MLP neurons of a small language model. Each row is named by its layer, matrix (gate and up: input weights) and neuron, and shows model dimensions 80-207. Each number is 128 + 32 x the weight over its row's rms, rounded and kept within 0 to 255. A neuron's up and down rows have the sign that makes its largest values positive.
After each neuron's rows, "fires on" lists the tokens most often at its 100 highest values on Wikipedia text that the model never trained on.

L3.gate59 [ 87 157 140 116  94 123 128 149 155 118  93  73 124 134  96 176 142 136 144 141 166 144 144  47  86 117 101 133 138 140 150 160 142 158 151 136 119  86 182 138 146 135 152 156 164 107 149  47 140 170 103 143 154 144 184 134 104 155 151  85 113 145 129 184 210 136  98 143  84  93 175 141  71 147 205  94 117 149 119  88 168 145  99 113 131 111 138 125 112 108 149 109 173 147 123 147 150 190  80 138 116 158 123 158 156 137 104 132  80  85  44  55  82 161 121 156 123 143  93 150 113 113 179 168 143 132  92 163]
L3.up59 [ 80 177 140 158 165 122 177 142  93 171 129 120  91  88  80  80 148 115 145 109 206 165 197 122  81 158  96 155 137  63 108 174 213 122  97 114 171 168 130 131 119  96 161  87  90 135 163 179 103 135 105 143 127 109 116 128 134 130 153 140 167 105 158 135 166 156  94  89 125 125  94  99 159 119  72 187  90 161  54 140  86 151  79 135  97  65 119  88 157 104 133 133 118 121  76 120  75 134  82 182 141 126 122 112 104 172 114 179 102 135 102 149  91 131 129  69 147 120 125 148 123 178  91 132 146 123 176  77]
fires on: "ors", "us", "ens", "arri"

L2.gate244 [120 153  55 116 162 138 185 145 118 126 132 184 151 160 156 127 148 103 149 100  87 169 129  88 125 155  71 158 198 106  80  89 146  92 121 124  93 134 128 106 103 196 130 139 101  82 144 128 133 135 141 138 153 100 187 146 176 146  85 122 145 123 126 109  96  71 137 226  90 187 168 136 140 192  66  47  93 156 125 103 153  92  63 106 118  89 120  98  77 122 146 124  99 114 146 125 134 119 164 108  91 101 125  94 115 151 125 147  89 140 174  80  88  91 156 141  84 169 154 113 127  82 164 110 211  71 113 134]
L2.up244 [153 144 105 108 120 134 155 178 142 140  98 125 163 141 144 146 124 101 166 102 138 186  96  71 130 159 104 141 181  84 103  74 168 125 128 119 166  90 116 104 123 192 143  85 103 118 135 126 136 134 145 164 172 114 192 156 179 105 106 110  87 141 146  61 144 137 138 166 126 161 180 133 106 157  83  49 113 182  95  94 164  76  51 126  63 160 140 105  69 135 134  68 122  99 175 124 110 117 149  84 116  99 177 120  94 138 152 137 166 154  67  63 114 136 145 126 119 153  51 105 129 130 143 122 136 111 133 127]
fires on: "ec", " Rec", " rec", " disc", "isc"

L2.gate379 [ 85 137 142 180 133  77  59 132 130 102 146 116 119 105 195 142 117 144 102 153 103 138 118 121 160 105 108 146 122 121 120 110 201 151  69 103 122 176  88 147 145 176  80 116 102 114 136 147 184 187 161 126 169 125 156 125 113  68 130  48 116 101  57 167 134 149 118 147 149 135 158 109 161  71  74 114 109  83 189 158 124 101  88  90 103  75  97  87 159 157 169 105 175 112 126 149 126 111 126 139 109 130 155 122 127 133 113 143 122 134 173 128 182 136 137 131 143 155 155 119 123 147  69 166 175 103 147 177]
L2.up379 [100 142 157 111 180 117 161 114 115 164 129 105 204 189  76 201 165 137 132 102 103 173  28 116 125 114 131  66 116  90 128 191 164 109 174 169  87  85 143 150  73 170 170  76 144 162 146 177 183 103  93 222 128 127 138 125 154  93 101  82 127 125 113 205 129  80 100 125 105  55 151 128 153  73 164 122 120 139  97 143 139 126 141 162  81 108 156  65 132 155 112 104 140 185 151 154  94 122 152  94 130  96 156 173 105 155 120 107 110 126 109 131 155 196 109 106 146  74 136 126 120  96 169  98 197  96 145 132]
fires on: " The", " e", " l", "The"

L3.gate137 [141 141  47 112 126 181 156 119 133 129  77 139 154 141 101 135 187 112 198 138 112 158 157 117 141  97 131 164 126 118 155 120 164 134 106 160 142 137 110 121  92 102 208 104 117 104 224  98 110 145 128 140 134  99 152  98  56  93  96 135 121 203 153  98  98 135 101 185 136 102 152 166  64  92  73  85 114 122  96 102 153 191 143 170 117 130 124 117  91 118 114  97 138 140 136 170  90 136 124 112  84 114 150 175  87 133 145 191 107 164 129 136 161  89 142 101 200 116 115 127 149 128 138 103 118 163  86 140]
L3.up137 [148  88 100 184 159 150 163  55 117 147 130 175 124 105 139 134 120 155 207 107 148 136 131 166 128 137 113 120 134 120 113 163 123 122 116 177 120 139 128 142 118 137 127  78 175  73 186 183 136 136 157 127 131  92 119 131  77 100 131 135 145 185 164  77 147 133  92 141 141 179  97 168  97 128  81  66 136  54 139  91 171 113 163 128 112 128 235 162 126 130 146  98 133 110 123 166 129 110 100 117 159 112 144 128  76 132 126 144 121 155  74 120 130 183 130 134 193 162 115 102  93 104 193 113  85 154 115  90]
fires on: "ly", "ently", " also", "ily", " to", "ately"

L2.gate139 [209 149 121  69 109 155  85 149 140 111 137 165 187 161 148 103 132 100 143 132  80 162  97  98 126 139 186 196 110  83 131 175 118  71  78 166 150 162 122 175 111  77 116  95 159 120  88 131 134 152 142 180 177  71 136 150 136  60 130 115  70 130 126 131 135  82 138 144 149 131 140 103 109 138 120 128 169 136 139  82 161 163  90 135 129 155 199 113 105 121 121  67 100 126 106 142  86 154 137 131 119 172 145  70  45 134  80 134 160 136 133 116 127 131 135 103 118  79 141 164 123 101 116 121 183 124 118 105]
L2.up139 [140 126 142  91 126 183  97 112  91 112 179 116 155 163 168  63 132 103 104  96 172 188 154 173 142 112 169 160  54 110 208  94 112 136 104 126 135 140 125 115  64 142 114  63 138 116 129 149 127 109 160 125 158 161 104 108 119 109 113 135 113 130 123 101 145 197 134 157 184 131 116 100  99 138  84 147 114 130  80 156 111 163  76 110 185 129 153 138 112 122 106 167 181  99 132 111 162 137 150 130 115 103 123 168 116 115 110 176 158 108 143 124 183  80 159  96 155 121  77 100 117 113 141 147  80 165 144 166]
fires on: " Th", " th", " wh", "Th", "th", " Wh"

L3.gate427 [122 131 158  90 147 100 118  71 128 117 186 112 150 131 171  97 125  86 107  61 120 144 186 212 114 144 150 133  86 161 112 166 123 144 162 119  96 192 152 138 178 106 153 138  75 157 148 109 100 165  83 103 140 132 128 156 131 188 147 164 158 191 109 113  75 174  88 122 110 122 114 158  96 144 160 157  76 170 117 138 160 135 135 176  94  88 140 102 155 130 156 130 140 145 151 102 129  68 134  98 141 165 136 164 154 108 109 118 122  83 143 118  97 137 122 147 200 122 171 146 122 148 129  89 130 198 184 145]
L3.up427 [118 144 109 123 224  55 118  73  94 142  99 122 117 148 154  76 111 115 110 150 103 143 149 104  36 156 157 183  54 129 105  75 146 123 146 148 154 180  80 203 155  89 128 175  47 189 176 136  96 147 136 118 131 150 146  96 102 169 181  88 130 130 123 122  91 176  97 131 131 108 168 121  86 122 135 162 171 119  99 171 175 133 116 179 121  93  57 157 144 100 145 140 143 129 111 158 170  62 111 120 139 182 187 140 118 131 122 138 186 114 150 134 155 194 139 169 139 103 123 180 109 116 127  78 143 132 102 146]
fires on: " not", "pl", "clud", "cl"

L3.gate63 [168 152 169 154 100 116 168 186 191 120 129 102 130 124  90 111  57 150 171 108  75 108 122  95 161 131  98 151 146 133  84 151 111 165  93  96 175 137 186 147 122 175 151 150  79 132 103  85  77 125 121 125  87  91 171  81  94 135 102 130  89 131  91 134 122 102 117  95 132 122 132 124 133 170 107 152 124 175 106 100 167 126 110 151 121 123 140 148 140 154  77 150 185 147  77 164 134 104 120  67  66 135 151 105 148 188  83 142 120  81 130  96  97 156 111 120 152 126 137  86 135 161 201 114 130 109  90 102]
L3.up63 [125  49 141 118 145 109 100 117 127 126  91 133 139 134 156 147 109 147 139  98 132 191  91 182 165 148 150 122 161 115 126 174 108 164 150  98 130 101 135 137 236 107 105 135 158 151  25 164 127 130 155 155 111 138 159  65 138 115 137  65 175 169 114 128 104 120 156 125  90 176 162 123 100 185 113 150 120 106 149 189 144 150  30 187  74 131 146  70 128  81 183 140 162  51 128 147 162 139  90 145 114 134 193  93 131 117 128 104  99 156 107 181 114 119 133 155 141 145 160 166 165 178  97 125 106 137 108 141]
fires on: " cl", " pl", " s", " gr"

L3.gate381 [106 142  95 147 111 180 134 113  98 138 111  86 149  96 123 121 143 142 141 137 127  99 162 196 100 136  94 146 131 101 170 140 112 159 139 101 138 214 154 149  79 133 113 178 126 180 144 185  67 144 123  82 102  64 110 136  93  61  53 127 162 160 120 106 162 123 125 155 153 168 145 112 111 146 134 120 119 120 170 102 113 142 163 150  84 149 175 132 156 113 165  93 129 213  79 187 123 143 133 146 119 128 125 118 118 122  91 169 116 149  81 130  78  51  84 104 114 117  90 178 116 131 212  89   0 167 102 127]
L3.up381 [111 125 135  59 150 182  84 144 137 150  97 155 102  84  88 144 145 174 152 113 123 111  77 114  89 104 138 177 137 115 140 180 137 148 126 161 170 177 136  97 115 142 151 106 115  97 133 141 118 148 120 125 159 133 116  95 101  88 109 189 174 118 174  77  49 125 137 121 164 105 115 126 126  98 167 150 151 136 149  69 142 132 113 131 161 110 228 111 172  77 128  80 118 136 155 108 116 135  83  85 119 150 104 130 162 159 146  85  56 149  95 156 158 121 123 118 127  76 124 176 138 166 126 128  79 158 156  66]
fires on: " ass", "ently", " also", " ex", " Mal"

L2.gate9 [133 105 139 152 123 111 115 138 113  97 140 150 106 111 103  99  95 102 124 182 116 112 112 174 151  93 131  82 192 119 109 128 174 158 121 106 161  60  91 111 134 119 212 119 131 128 116 137 138 147 153  70 140 121 106  97 129 150 172 146 157 180  57  80 183 115 133 113 103 132 101 150 131 124 146 133  91 177 165  99 114 144 114  72 125  94 118 138  87 173 118 165 137  79 138 178 103 153 183 104 156  87 128 147 161 122 162 137 156  63 184  82 200  66 125 165 142 112  90 130  85  91 109 158 103 141 125 175]
L2.up9 [126 121 100 116 165 105  85 137 144 139 166 121  98 112 113 110  91 112 116 150 115 136 133 160 144  53 123  69 181 103  87 114 152 130 155  87 129  80 120 106  99 136 123 153 138 128 153 128 140 171 152  71 134  89 119 140 161 147 184 160 124 127  83  67 168  94 122 155 115 157 131 128 165 108 116 124 140 106 170 100 117 151  86 113  93  76 108 183  97 150 133 123 172 158 140 151 103 134 131  98 115 108 129  73 133 153 158 178 132 113 167 106 192  94 137 188 170 120  82  96 106  93  93 143  96 104  88 163]
fires on: " vers", " Un", " ann", " un", " al", " Man"

L3.gate428 [142 151 143 163 139 136 122 174 110 148  88 141  85 134 135  81 129 128 170  96  84 126  82 109 126 149 149 118 142 132 124 153 117  86 181 128 120 120 113  90  85 148 168 130 107 140 134 116 133  71 112 103 134  82  98  95 122  77 108  99 126 172 159 166 160 148 190 169  88  92 151 164 137  76 155 151 161 166 153 126 133 116  55  98   0  96  92 123 147 119 126 156 175 127 126 136  89 157 107 130 119 121 117  74  97 137 152 135 149 190 128 121 174 147  91 116 103 110  88 118 204 141 171  65  73 135 139 163]
L3.up428 [149 109 148 155 139 150 140 119 116  84 113 194  70 153 154 114 119 145 193 125 115 163 103 111 114 103 134 137 121 141 133 178 126  97 144 145  96 115  92 161 115 125 114  21  51  86 123 126 126 131  77 111 156 208 147  36 135 138 110 118 102 147 118  87 175 151 125 104 101  96 156  99 123 138 144 147 117 137 123 120 151 111 133 144 118 110  75 112 158 136  97 160 133  88  86 174 134 111  68 172 161 145 163 138 101  92 115 170 112 134 141 105 130 117 131  96 157 117 187 165 129 139 119  78 113  83 130 106]
fires on: "M", " t", " m", " un"

L2.gate397 [171 188  79  84 174 120 110 149 146  63 101 101 155 165 131  74 109 141 142 136  91 104 113 143  78 131 138  78 155  53 161 142 138 117  53 115 121  97  80 117 114 148 114 139 155 161  97 186 173 111 135 104  89 174 150 176 165  53 159 138 104 171 140 146 121 128 156 107 107  89 138 138 117 181 128  88 110 165 115 138 100 193  93 109 125 149 113  78 132 129 134 121 157 105 103 133 132 120 199 130 134  85 108 165 129 134  74 154 148 125 150 169 171 110 112 108 149  76  83 188 156  91  55 142 125 156 116 128]
L2.up397 [138 112 148 138 141  82 155  98 151 148 169 155 149 177 125 101  83 122 200 126  97 130 187 158  92 133 137 145  98 103 139 179 104 122 121 137 102 152 101 183  79 123  90 131 134 119 147 131 103 128 101 116  86 112 137 121  79 130 181 233  92 165 144 160 132 156  97 125  70  91  91 115 126 165 155 159 110 130 133 121 109 220 123 121 161 116 140  96 141 118 115 102 123  70  93 118 149 117 110 132  93 146 146 129 160 106  97 133 202  61 127 155 127 104  95 189 159 111 138 135 108 162 104 148  50 137 124 134]
fires on: " th", " Th"

L3.gate83 [155 156 112  46 173  84 113  82  92 130 128 155  99 146 161  54 150 144 205 103 124 193 141 163  79 105  92 175 162 139 130 118 177  95 139 114 160 118  48 106 131 125 150 104 159 146 132 125 138 127 172  62 181 142 142 128 138  97 145 140 129 155 159  98 118 146  78 203 148 125 140  81 153 128 143 111 148 141 137 148 184  76  65 135  70  99 103 169 169 144 116 105 114 135 110 143  75 197 119 143 115 107 119 121  95 197 164 151 154 151 154 107 175  92 108 182 130 126  93 163 170  67  62 162 129 115 118  87]
L3.up83 [129 117 149  59 156  82 168 128 135 150 134 134 104 165 111  72 158 133 209 129 136 168 116 121 111 164 127 185 144 114  83 137 104  88 124  83 161 123 137 114 163 156 136  75 196 139  93 116 132 160 138 114 160 124 140 117 126 120 122 121 162 145 188 112 143  99 112 146 140 121 176 157 140  85 123 158 158 174 121 120 146  84 138 143 108  91  92 130 109 130 114 127 169 143  80 183 105 192 117 105  95 107 115 132 108 165 136 113 134 136 118 123 121  87  95 116 177 113 108 112 118  79 135 123  79 129 110 151]
fires on: " m", "C", "rans", "cc", "M", " inv"

L3.gate250 [166  90  55  92 122 180  91  98 126  68 202 144 142 167 114 183 144 150 106 173 137  96  74 123 118  71 119 112 118 147 110 150 120 154  90  62  97 120 154 116 144 125 125 142  81 140 143 143 151 172 157 111 162 165  71 146 116 130  93 142 132 170 100 135 121 119 110 140 189 156 124 167 143 119 209  99 148 112 210 222 122 125 128 131 134 156  98 107 165 106  95 133 127 149 119  89 178 106  74 163 145 109  88 176 163 117 150  98 122 162 153  99 143  93 140 160 133 118  66  77 128 136 134  26  99 184 152 160]
L3.up250 [188  63  99 126  97 139 149  82 128  74 161 150 106 134 118 170 106 203 151 105 193 111 137 150 152  45 146  95 130 159 104 125 140 166  90  75 114  94 121  59 130 134 142 128  83  70 115 114 111 119 141 156 171 111  61  85 164  78 150 170 164 158 112 121  72 134  88  60 149 142  93  86 151 110 189 158 124 151 111 153 144 200  64 120 147  79 160 126 135 146  97 153 140 116 143 133 179  87 128 176 121 141 158 205  78 116  99 104 116 150 143 104 178 133 124 165 115  77 125 146 142 125 115  85  95 192 119 127]
fires on: " un", " El", " del", " most", "hern", " Un"

L2.gate145 [ 67 101 169 152 103  86  93  88 167  83 123 135 112 119 133 197 110 143 144 134 118 157  75 105 110 170 132 152 127 125 165 105  82 168  70 140 155  76 135 160  72 103 151 191 194 116 153 172 154 129 101  82 172  98 103 132 104 108 176  59  77 161 100 221 163  80  89 136  66 135 113 191 163 117 112  84 104 141 114 114 141 198 109 109 138 119 134 142 133 188  75 131 148 148 180  97 111 146 165 152  75 154  50 153 121 127 150 168 133 129 132  96 124 129 117 173  79 126 120  79 130 109 146 196 149  70 125 157]
L2.up145 [ 67 121 166 134 125 158  89 126 138 135 126 136 116 151 100 163 101 146 158 139 123 111  97 147 100 106 115  76 155 106  67 148 154 109  63 132 134 135 117 171  69 103 105 165 180 123 133 159 156 111  57 126 152 101  68 137  98 133 125 111 150 141 153 170 109  63 100 118 116 142  75 167 182 125 134 124 134 129 171 107 136 106 161 145  90 117 137 165 157 177  32 176  44 159  93  98 113 162 148 136 144 164  79 107 100 155 153 109 129 162  93 110  75 139 109 138 149 109 127 120 128 103  81 173 166 133 155 140]
fires on: "ens", "uthor"

L3.gate206 [123 125 118  88 111  74 100  78 106  98 137 108 114 158 110 128 193  80 142 127 106  92 117 167 103 171 180 125 108  87 146 132 110 116 117 155 120 127  80 102 139 117 134 133 140 176 157 139 127  77 126 128 160 141  35 140  81 125 142 130 162 142 127 128  98 104 136  90 135  97 115  97 117 111 178 108 164  98 144 111 148 126 164  89 122 114 127 143 150 126  91 111 106 138 136  95 126 161 127  89 120 178 125 160  74 130 144 139 137 138 103 111 120 158 111 134 164 105  34 168 135  37 138 122 107 202 151 135]
L3.up206 [131 110 109 148 167  59 139  68 120 127 159 104 112 117 157  96 118 156 117 146 125 114 108 203 146  80 148  80 135 146 128 143 111 120 127  83 134 142 154 137 110 148  96 168 185 153 158 104 172 137 124  97 150  90 119 144  93 128 128  69 159 118 179 208 172 128 130 231 144 140 117 126 153  64 104  98 151 120  97  95 189 137 166 127 158 128 107 152 130 129 103 136 155 182 127 126 126 123 144 118 199 116 166 129 107 151  94 102 107 191 114 130 140 157 137  45 128  83 159 105 109  53 124 143  47  97 101  94]
fires on: " of", " in", " by", "|", " for"

L2.gate108 [138 138 123 169 128 110 132 125  99  14 180 120 156  89 150 123 137 163 115 141  98 145  84 130 170 104  73 105  92 138 120  71 148  99 126 151 128 120 136 173 126 123 165 137 153  84 102 109 146 103 116 128 112 189 154 190  91 164 156  45 130 123  94 212 130 130 132 111 179 133 144 103 162 121 150 167  86 178 127  60 111 148  84  98 164  80  92 141 115  98 123 160 128 159 148 105 122  97 142 116 138 143 124 132 166 112  86 131  92 118 146  55 138 130 144 106 178 165 134 127 131 112  86 151 141  97  80 140]
L2.up108 [129  90 112 101 153 132 136 103 146  64 197 137 164 144 130 101 143  74 129 117 110 157 128 134  80 114  64 138 121 124  86 118 109  51  86 163 132 136 100 178 107 127 142 151 199  96  74 160 131  97 134 164 143 184 124 200 122 156 114  97 100 135 125 121 103 122 129 118 168 141 122 159 143 121 117 162 123 167 121  82  67 130  80 111 135 121 147 182 111 113 110  68 154 124 178 147 181 115 111 127 110  97 163  95 118  98  87 147 132 141 106 134 150 136 134 112 154 107 110  59 140 109 119 132 110 111 120  90]
fires on: "ent", "anc", "u", "inc", "ite"

L3.gate352 [138 123 134 128 121 166 150  25 101 116 167 144  89 161 103 163 164 108 110 122 142 138 133 222  43 113  85  57 111 132 186 156 117 164 126 122  98 160 142  94 134  62 136 139 134 129 153  83  43  76 102 144 155 116  91 123 142 158 120 122 170 154 163 116 127 102 144  98 209 112 106 128 179 188 119 146 134 149 102 131 133 132 171 156 112 190 110 115 138 129 145 143 159 126 140  82 118  69 126  84  79 134 130 203 112 109 139 147  54  98  74 159  96  82 132 144 151 156  92 153  78 137 112 158  94 200 110 140]
L3.up352 [117 135 148 146  79 108 183 107 176 124 157 194  78 147 196 177 189 126 119  92 111 139 141 160 142 130  56 127 113 116 116  85  89  79 116 116 147 129 194 116 201  76 150 135 188 121 113 101 115 131 133 157 108 151 120  95 116 185 166 129 159 165 113 136  47  76 120  88 171 171  84  68 181  99 121 141 141 112 214 144 133 118 149 147 141 159 143 154  88 123 132 167 164  89 136  94 135  60  58 111 141 127 105 167 128 131  84 129 113 131 112 108 114 204 114 201 139 204 125 169  92 111  56 130 175 157  93 136]
fires on: "e", "-", "5", " 198", " ="

L3.gate338 [163 128 157 135 121 162 154  77  88 129  75 132 143 145 123  86 124  97 150  93  91 129 130 158 109 124 109 112 100 109 134 161 145  97 143 167 109 136 133 177 145 117 149 160  44 121 121 128  94 106  55 130 117 110 133 110 120 155 128 157  57 120 128  98  91 179  96 157 122  83 148 128 155 145 178 136 102 109 120  96 195 178 138 201 120 114 167 135 159 216 117 119 103 158 122 107 131  81 121 160 107 161 184 102 165  98 161  96 129  74 154  51 156 122  97 141 142  66 157 147 128 137 105 122 138 164 138 125]
L3.up338 [167 133 178 137 118 153 145  82  91 171 150 106 127 134 159 134 162  70 122  99 115 136 146 185 119 138 152 139 116 115 143 181 107  96 129 134 100 137 149 141  99  99 136 200  44 116 100 138  65  81  40 124 131  92 101 120 159 124 148 206  82 110 147 110  98 208  87 113  87  83 100 145 139 153  71 115 102  94  89 120 144 177 123 154  97 132 143 158 125 194 140 149 126 108 128 103 172 116 154 158 134 161 147  97 137  83 137 159 207 128 142  74 160 134 108 134 158  78  99 100 142 148 150 136 114 162 190 138]
fires on: " all", " not", "ing", "clud", "en", " took"

L2.gate186 [115 178 206  93  91 141 136 145  97 141 109 139 131 112 102 109 125  97  98 134 136 157 105 162 127 124 106 133  83  64 162 175 104  98 137 112 126 173 142 130  83 110 123 107 185 154 166 144 144 140  84 130 172 185  38 145 115  96  81  91 124 152 145 157  91 111 162 150 164 104 115 123 158  96 114 124 138 178 102 195 133 146  87 180 138  69 116  78 134 146 113 134 107 148 102  62  73 138 121 124 165 172 105  99  88 148 148 177 179 152 191 106 143 135 121 104 141 119 159  81 175 111 141  78 146 137 136  82]
L2.up186 [173 144 152 129  82 126 165  69 109 106 142 138 140  95 124 147 181 154 127  49 184 162 171 127 123 170 121 145 110 179 155 169 134  93  94 149  93 151 184 153 151 110  90 109 161  85  97 102 119  60  96 163  99 106 135 142 106 116 127 148 129 160 142 134 118 112  99 111 142 117 122 183 127 207 153  96 138  99  95  87 138 166 124 183  83  98 171 119 168 124 136 129 145 123 116 162 141 110 175 126  96 150 179 147 132  84  60 127 135  93 159  98  77 120  90  90 123 148 165  14 150 111 171 110  96 172 164 125]
fires on: " Bl", " Har", " Wh", " Hen", " wh"

L3.gate290 [ 88 135 167 142 100 164 162 121 137 100 117 114 160 129 139  75 115 123 144 119  82 131 131  83 174 217 128 104 135 144  83  67 140 147 154 113 111 120 147  99 162 141 145 134  99 142 177 160  81 113 111 161  60  73 154 121 148  96 140 167 152 132 134 101  67 167  95  95  61 143 157  96 195 173 201 163 102 185 120 165 109 178 133 177 131 158  92 106 154 133 129 136 111 140 110 121 122 109 171  94 118 130  60 170 152 137 108  83 102 113  96 166  54 167 128 106 117 117 131 153 106 154 138 166 160 138 111 115]
L3.up290 [ 30  93 135 142 162 167 117 142 128 138 124 110 156  94 151 153 147  99 153 126 140 136 142  94 157 110 104 154 173 191 107 131 171  96 173 131 105 102 228 119 146 145 143 168 127 101 180 150  96 145 102 220  78  97 156 106 140  89 103 151 175 133 140 135 116 129 105 114  72 147 137 111 174  89 143 161  96 123 150 155  69 126 141 125 103 132 133  91 142  92  93  40 115  91 115 173  99 135 164  96 165 146  98 129 115 144  98  61 117 129 139 142 106 172 146  86 141 137 154 156 164 168 172 175 137 102 139  57]
fires on: "ment", "ations", "==", "ailway", "ices", "ities"

L2.gate158 [132 114  79 138  84 135 148 135 108 147 156 149 117 177  98 110 149 138 109 151 127  99 149 117 123 104 207  86 127 117 143 105 160 129  73  91 148 106 119  55 100 124 166 134  80 197 127 143 109 100 111 114 204  88  53 150 106  94 187 169 127 132 158 132 136 140 147 121  79 129 143 118  95 123 159 126 156 152  91  84 108 146  77 148 106 149 114 102  79 162 115 171 117 149  92  68 114 162  81 112 118 130  77 210 115 163 172 133 166 132 183 121 137  71  82 162  99 101  87 140 102 136 102  81 123 113 155 119]
L2.up158 [175 159 114 113 157 161 133 129 149 113 126  95 125 104  73  99  87 143 115 162 159 140 191 110 141  98 155 136 157  79 104 103 104 124 145 140 195  59 129 108 191  60 157 136  93 114 153  82 106  92 163 117 138 126 107 108 155 119 100 142  57 115 212 148 147 146 131 142 132 141 151 146  96 116 121 179 111 160 136 168 150 154 113 132  84 153  80 111 116 134 179  40 118 152 124  62 144 120  93 144 135  84 136 164 138 155 179 187 110 131 152 157 135  99 144 135 142  97  76 145  89  87  78  87 101 133 111 110]
fires on: " un", " Un", " elect", " dis", " sur"

L2.gate136 [123 155 136 129 113 186 121 111 130 125 132 124 158 142 156  99 137  72 147 196  64 143 136 131 165 171 122 111  92 112 144 141 138  57  84 131 133 141 146 138 180 175  87 127 158 118 112 174 225  96 160  80 165 132 108  96  97  81 160 126  90 120  38 129  95 106 175 171 183 158 149  64 178 102 119 132 138 122 148 122  97 138  87  97 152 111  86  94 107 161 122 160 135 159 172  97  97 103 104 117 111 105 110 138 164 121 137 165 106 156 163 139 103 121 104 104 144  76  92  95 133 113  62  97 141  98  84 105]
L2.up136 [103 154 112 162  99 151  85 119 122  90 166 137 106  81 160  81 102 104  37 154 192 129 121 181 195 100 110 168 168 154  92  46  93 105 150 108 160 137 153 190 188 144 124 148 147  81 144  79 174 138 163 134 207 189 112 199 119 134 123  81  77 107 139 129 133 154 116 193 171 114  80 133 141 121 122 142 108 124 152  68 123 101 107 109 170  63 120 175 118 132 103  56 139 145 187  82 125 156 113 168 125 147 115 131 148  94 137 173 115 142 131  97 138 132 175 139 146 143 144 117 159 150 105 158 135 153 122 129]
fires on: "u"

L2.gate392 [104 137 152 171 159 126 153 117 114 100 148 129  96 164 138 165 115 160 111 207 143  91 144 190 194 103  87 102 137  78 113  87 188 169 147 130 126  51 103 180 144 156 114 160 142 109  96 164  79 159 103 146 172 175 132 110 136 152 162 120 119 154 128 159 150 142  88 117 135 108 154  95 166  82  81 154 114 155 113 153 160 134  96 136  92 170  63 133 174 152 108 110 154 150 160 138 106 143  83 101 104  80 156  72 193 124 134 155  54 156 119 169 132 142 108 225 106 150 115 113 163 101  95 183 136 158 176 150]
L2.up392 [ 90 111  56 174 122 128 148  63 100 114 164  95 158 125 121 123 124 165  60 136 109  99 169 150 122 107  85 116 104  75 158 175 134 167 124 122 106 140  98 179 129 156 153 137 126 141 120 143  84 175 158 134  85 101 102  98 140 151 144 141 165 123  93 146 164  87 140  89 117 142 130 116 159 107 115  91 139 150 190  61 112 142 180 144 151 131 135 191 129 137 118 161 152 115 164  70 145 147 128 129 191  87  81 110 177 118  84 150 133 112 106 171 123 145 115 157 125  66 141 116  83 132  74 187 214 133 142  98]
fires on: " cons", " se", " be", " are", " ed", " prom"

L2.gate27 [ 29 133 103 137  94 133 122 125 118 179 126 133 130 201 109 174 176  75 134  97 106 110 163 119 104 135 111 114 122 112 132 141  55 162 163 169 162 182 137 126 137  89  68 200 125 153 171 129  96 110 121 173 132 115  91 172 114 137 116 144 141  92 168 144 114  54 148  83 161 151 101  97 184  98 138 114 147 173 129 130 127 119 130 131 139 121 145 180 137  94 190 143 111 130 164 103  68 157 155 133 138 130  85 152 110 152 148 128  94 109 111 118 108 180 107 177 107 146 118 132 101  75 102 163 179 134 149  83]
L2.up27 [115 133 114 117 148 117 122  93 108 144 113 127 193  89 174 113 117  64  95 139 164 168 106 123 107 117  51 119 100 103 161  84 151 131 111 103 118 109 102  91 166 124 121  47 182 111 183 109 141 145 171 187 140  85 142 120 119  86 108 131 119 128  81 108 118 118 151  85 155  55  87  77 125 118 161 150 145 158 152 142 141 103 163  84 169 134 139  91 117 203 113  75  95 101 192 132 132  69 125 159 147 169 175 187  83 141  85  85 137 170 126 157 142 111 113 151 120 113  73 145 152 112  75 141 134 160 206 179]
fires on: " =", "=", " 199"

L3.gate77 [116 165 116  78 105  95 185 178  67 140 129  84  89 160 174 128 142 163 187 169  89  72 132 123  83 141 131 162 118 156 118  97 110 172  94 203 124 162  78 206  89 119 120 161 116 176 140 153 100 146  90  83 132 106 117 212  87 160 149  34  83 107 117 107 149 152 120 140 126  77 119 139 137 138 137 120 119 177 161 128 143 104 149  69 134  89  97 196 142 136 116 147 160 143 123 176 127 132 111 108 108 136 142 105 114 113 121 131 141 104  77 107  97 131  81 142 179 133 133  96 168  67 205 107 126 141 125 124]
L3.up77 [128 147 206  58 100 116 127 136 148 112 171 122  86 141 121 113 106 180 170  82 144 176 151 122 124 128 139 131 196 150 102 131 150  58 174 125  99  80 148 132 131  83 166  55 123 113  77 106 152  96 163 131  93 143 159 105 146 110 108 185 113 135 155 124  76 127 107 137 119 100 180 101  86 162 137 155 127 113  96  91 135 138 124 156  46 140 149 108 157  97 136 124 203 111 117 155 159 164 129 166  93 166 127 171 150 134 141 149 122 169 118 120 131 157 128  96 156 142 117 147  82 176  91  93 144 127  93 114]
fires on: " pl", " j", " sc", "G", " g", " cl"